config.toml
num_hidden_layers = 8
hidden_size = 576
num_attention_heads = 9
num_key_value_heads = 9
head_dim = 64
intermediate_size = 2304
vocab_size = 32768
hidden_act = "tanh_gelu"
norm = "rmsnorm"
norm_place = "pre"
norm_eps = 1e-05
positions = "learned"
qk_norm = true
attn_scale = 0.125
bias = "all"
tie_word_embeddings = true
parallel_block = false
init = "normal"
init_std_qkv = 0.0218
init_std_o = 0.027
init_std_up = 0.0312
init_std_down = 0.0312
optimizer = "muon_hyperball"
learning_rate = 0.016
beta1 = 0.95
weight_decay = 0.0
lr_head = 0.00858
max_grad_norm = 1.0
warmup_steps = 0
schedule = "wsd"
decay_fraction = 1.0
decay_shape = "linear"
final_lr_fraction = 0.02
batch_tokens = 131072
max_seq_len = 512
doc_mask = true
train_tokens = 783500000
max_steps = 5978
dataset = "wikipedia_en"
MLP neurons of a small language model. Each row is named by its layer, matrix (down: output weights) and neuron, and shows model dimensions 48-111. Each number is 128 + 32 x the weight over its row's rms, rounded and kept within 0 to 255.
After each neuron's rows, "raises" lists the tokens whose logits its output raises most directly, leaving later layers aside.

L5.down2128 [125 115 105 122 116  63 145 111 164 126 122 121 128 119 123 149 109  80 134 126 129 135 129 142 118 130  97 176 118 139 172 139 138 113 143 110  89 107 189 167 125  89  71  84  92 114 125 105 123 104 148 149 156 117  96 101 124  52 109 104 120 167  97  93]
raises: " E", " W", " H", " D", " L"

L5.down1973 [152 128 113 157 160 129 124 119 120 138 137 135 101 137 147 112  84 105 134  95 105 167 137 140 156  97 169 121 139  91 111 129  84  96 124 121  79 124 103 159 123 162 117 160 110 149  87 142 203 176  62 115 144 141 135 170 146 155  69 141 101  77 142  67]
raises: " streets", " soil", " suburb", " stadium", " forest"

L5.down795 [127 146  96 210 168 132 155  61  97 121 173 129  90  71 172 118 147 106  97  88 139 110 124 115 160 148 124  76 166 104 124 149 108  72 166 160 161  74 122 169 151 144 165 132 184 121 118 135 113 134 138 118 153 115 130  97 112 130 145 168 159 142 105  83]
raises: "-final", " finish", " Tro", "ateg", " semi"

L5.down759 [141 126 158  88 113 136 103  56 145 141 153 147 154 126  99 197 143 157 135  88  97  99  83 157 161 106 179 103 198 162 186 155 125 137  91  83 112 133 115 143  94 156 112  79 151 126 152 153  75  82 109 117 171 159  82  95 116 160 134 105 101 142 104 141]
raises: "ailable", "igned", "elled", "ended", "aid"

L5.down591 [109 137 128  90 179 199 105  90  85 161 141 144 163 137 104 126 133  94 154 150  96 145 110 156 112 192 174 170 104 101  70  93  42 119 147 118 160 174 131 152 118 171  92 132 106  97 199 135 105  92 102  79 114 124 133 149 171 134 108 141 146 120 116 119]
raises: " Minnesota", " Virginia", " Indiana", " Alabama", " Iowa"

L5.down455 [ 97 133 142 161 144 114 173  82 164 138 169 122 142 198 144 144  97 107 149 102 146  86 189 113 211 105 114 142 138 145 170 177 130 123 225 141 159  93  83  91  85 180 151  58 158 146 142 111 135 113 138 139 146 139 147  64 156  81 114 198 118 122 135 158]
raises: " United", " world", " Middle", " Soviet", " Republic"

L5.down1545 [158 157 112 167 164 132 151 143 124 125 164 143 132 127 132 150 108 151 200 127 128 126 104 151 132  76  78 144 158  87  93 141 104 114  97 125 147 131 173 145  92 103 161 172 146 128  75 161 153  86 183 159 128 131  94 169  94  98  62 143 136 159 131 113]
raises: ")", "\")", "))", ")}", "\")."

L5.down1264 [116 100 151 158 148 164  79 150 120 150  68 101 122  65 119 130  98 156 156 143 118  58  97 119 118 153 102 164 120 152  79  86 101 155 157 112  76 138 123  99 105 116 125 117 125 150  96 159  69 181  98 153 155 150 135 151 114  60 141  85  95  93 142 110]
raises: " level", " standards", " speed", " minimum", " surface"

L5.down1619 [133 116 170 142 128 171  66 116  70 132 109 108  79 171 111  65 168 133 117 140 197 158 118 143 136  59 176 147 170  53 144 113 136  84  77 198 159 148 112 100 112 152 162 137  82  96 176 135  95 128 127 143 142 137 130 150 108  86  51 124  84 136 125 139]
raises: "'s", "’s", "a's", "er's", "an's"

L5.down1864 [149 110 151 141 178 163 110  98 142  99  70 122 192 205 105 132 194 128 113 152 124  77  83 107 173  72 125 163 106 129 142  94 126 146  78 147 122 123 103  55 105 116 107  65 163 113 127  88  92  91  89 160 128  80 172 166 105 151 144 153 144 147 123  82]
raises: "est", " nation's", "'s", "’s", "o's"

L5.down579 [181 173 100 155 136 120 144 137 115 126 110 136 137 112 161 122 110 121 150 152 150 153 112 165 135 153 146  73  85 118 116  95 201 140 158  79 154  53  58 128 118 125 116  64  93 127 118  62  82 117 133 104 136 193  84  98 125 152 116  63 133 104 135  73]
raises: " from", " against", " according", " during", " among"

L5.down1191 [136 101 157 144  59 176  74 148 110 142 126  91 144 162 144  99 153  78 149 133 105 139 109  99 150 147  91  81 125  96 181 144 184  97 126 126 175 120 169 139  86  90  99 160 122 141 136 152 145 166  79 151 162 190 138 147 102 142 110 139 114 133 128 122]
raises: " attempted", " constructed", " discovered", " launched", " heard"

L5.down456 [106 210  91  76 112  89 130 142 148 122  67 104  66 131  78 156 187 195 124 166 115  66 120 122 146 122 133  70 143 128 161 117 101 105 145 143 121 116 139 110 112 157 120 116 155  95 143 150  99 137 128 148  99  95 167 176 138 118 184 169 106 108 142 149]
raises: " listed", " Grade", " images", " National", " designated"

L5.down1828 [101 132 133  93 106 127  86  53 132 207 112 136 182 166 127 194  95 133 153 114 124 149 139 143 102 127 133 148 182 109  92 101 136 102 107 156 131 127 179 121 132 147 122 105 142 161  46 157 124 159 142 133 153 109 103 168 140 172 147  91 108 126 141  55]
raises: ".com", ".g", "&", "-to", "-f"

L5.down1814 [132  90 131 160  98 157 135 173  99  67 152 161 114 109  91 147 110 117 112 172  73  95 153  85 171 166 177 137 128 156 100 137 112  80 161  97 150 125 107 150 113 201 209 150 118 113 139 126 129 197 157 127 109 183  47 129 142 134 161 149 110 157 133 207]
raises: " charge", " importance", " significance", " value", " status"

L5.down879 [129 196 136 140  89 123 113  66 112 117 125 143 108 125 116  66 161 132 152 153  62 184 113 114 140 193 135 109 183 168 144 109 107 175  89 185 189  80 112 171 150 145 105  91 133 179 116 139  63  87 154 106 132 100 124 192  98 108 162 113 125 129 221  82]
raises: " right", " left", "arth", " death", " night"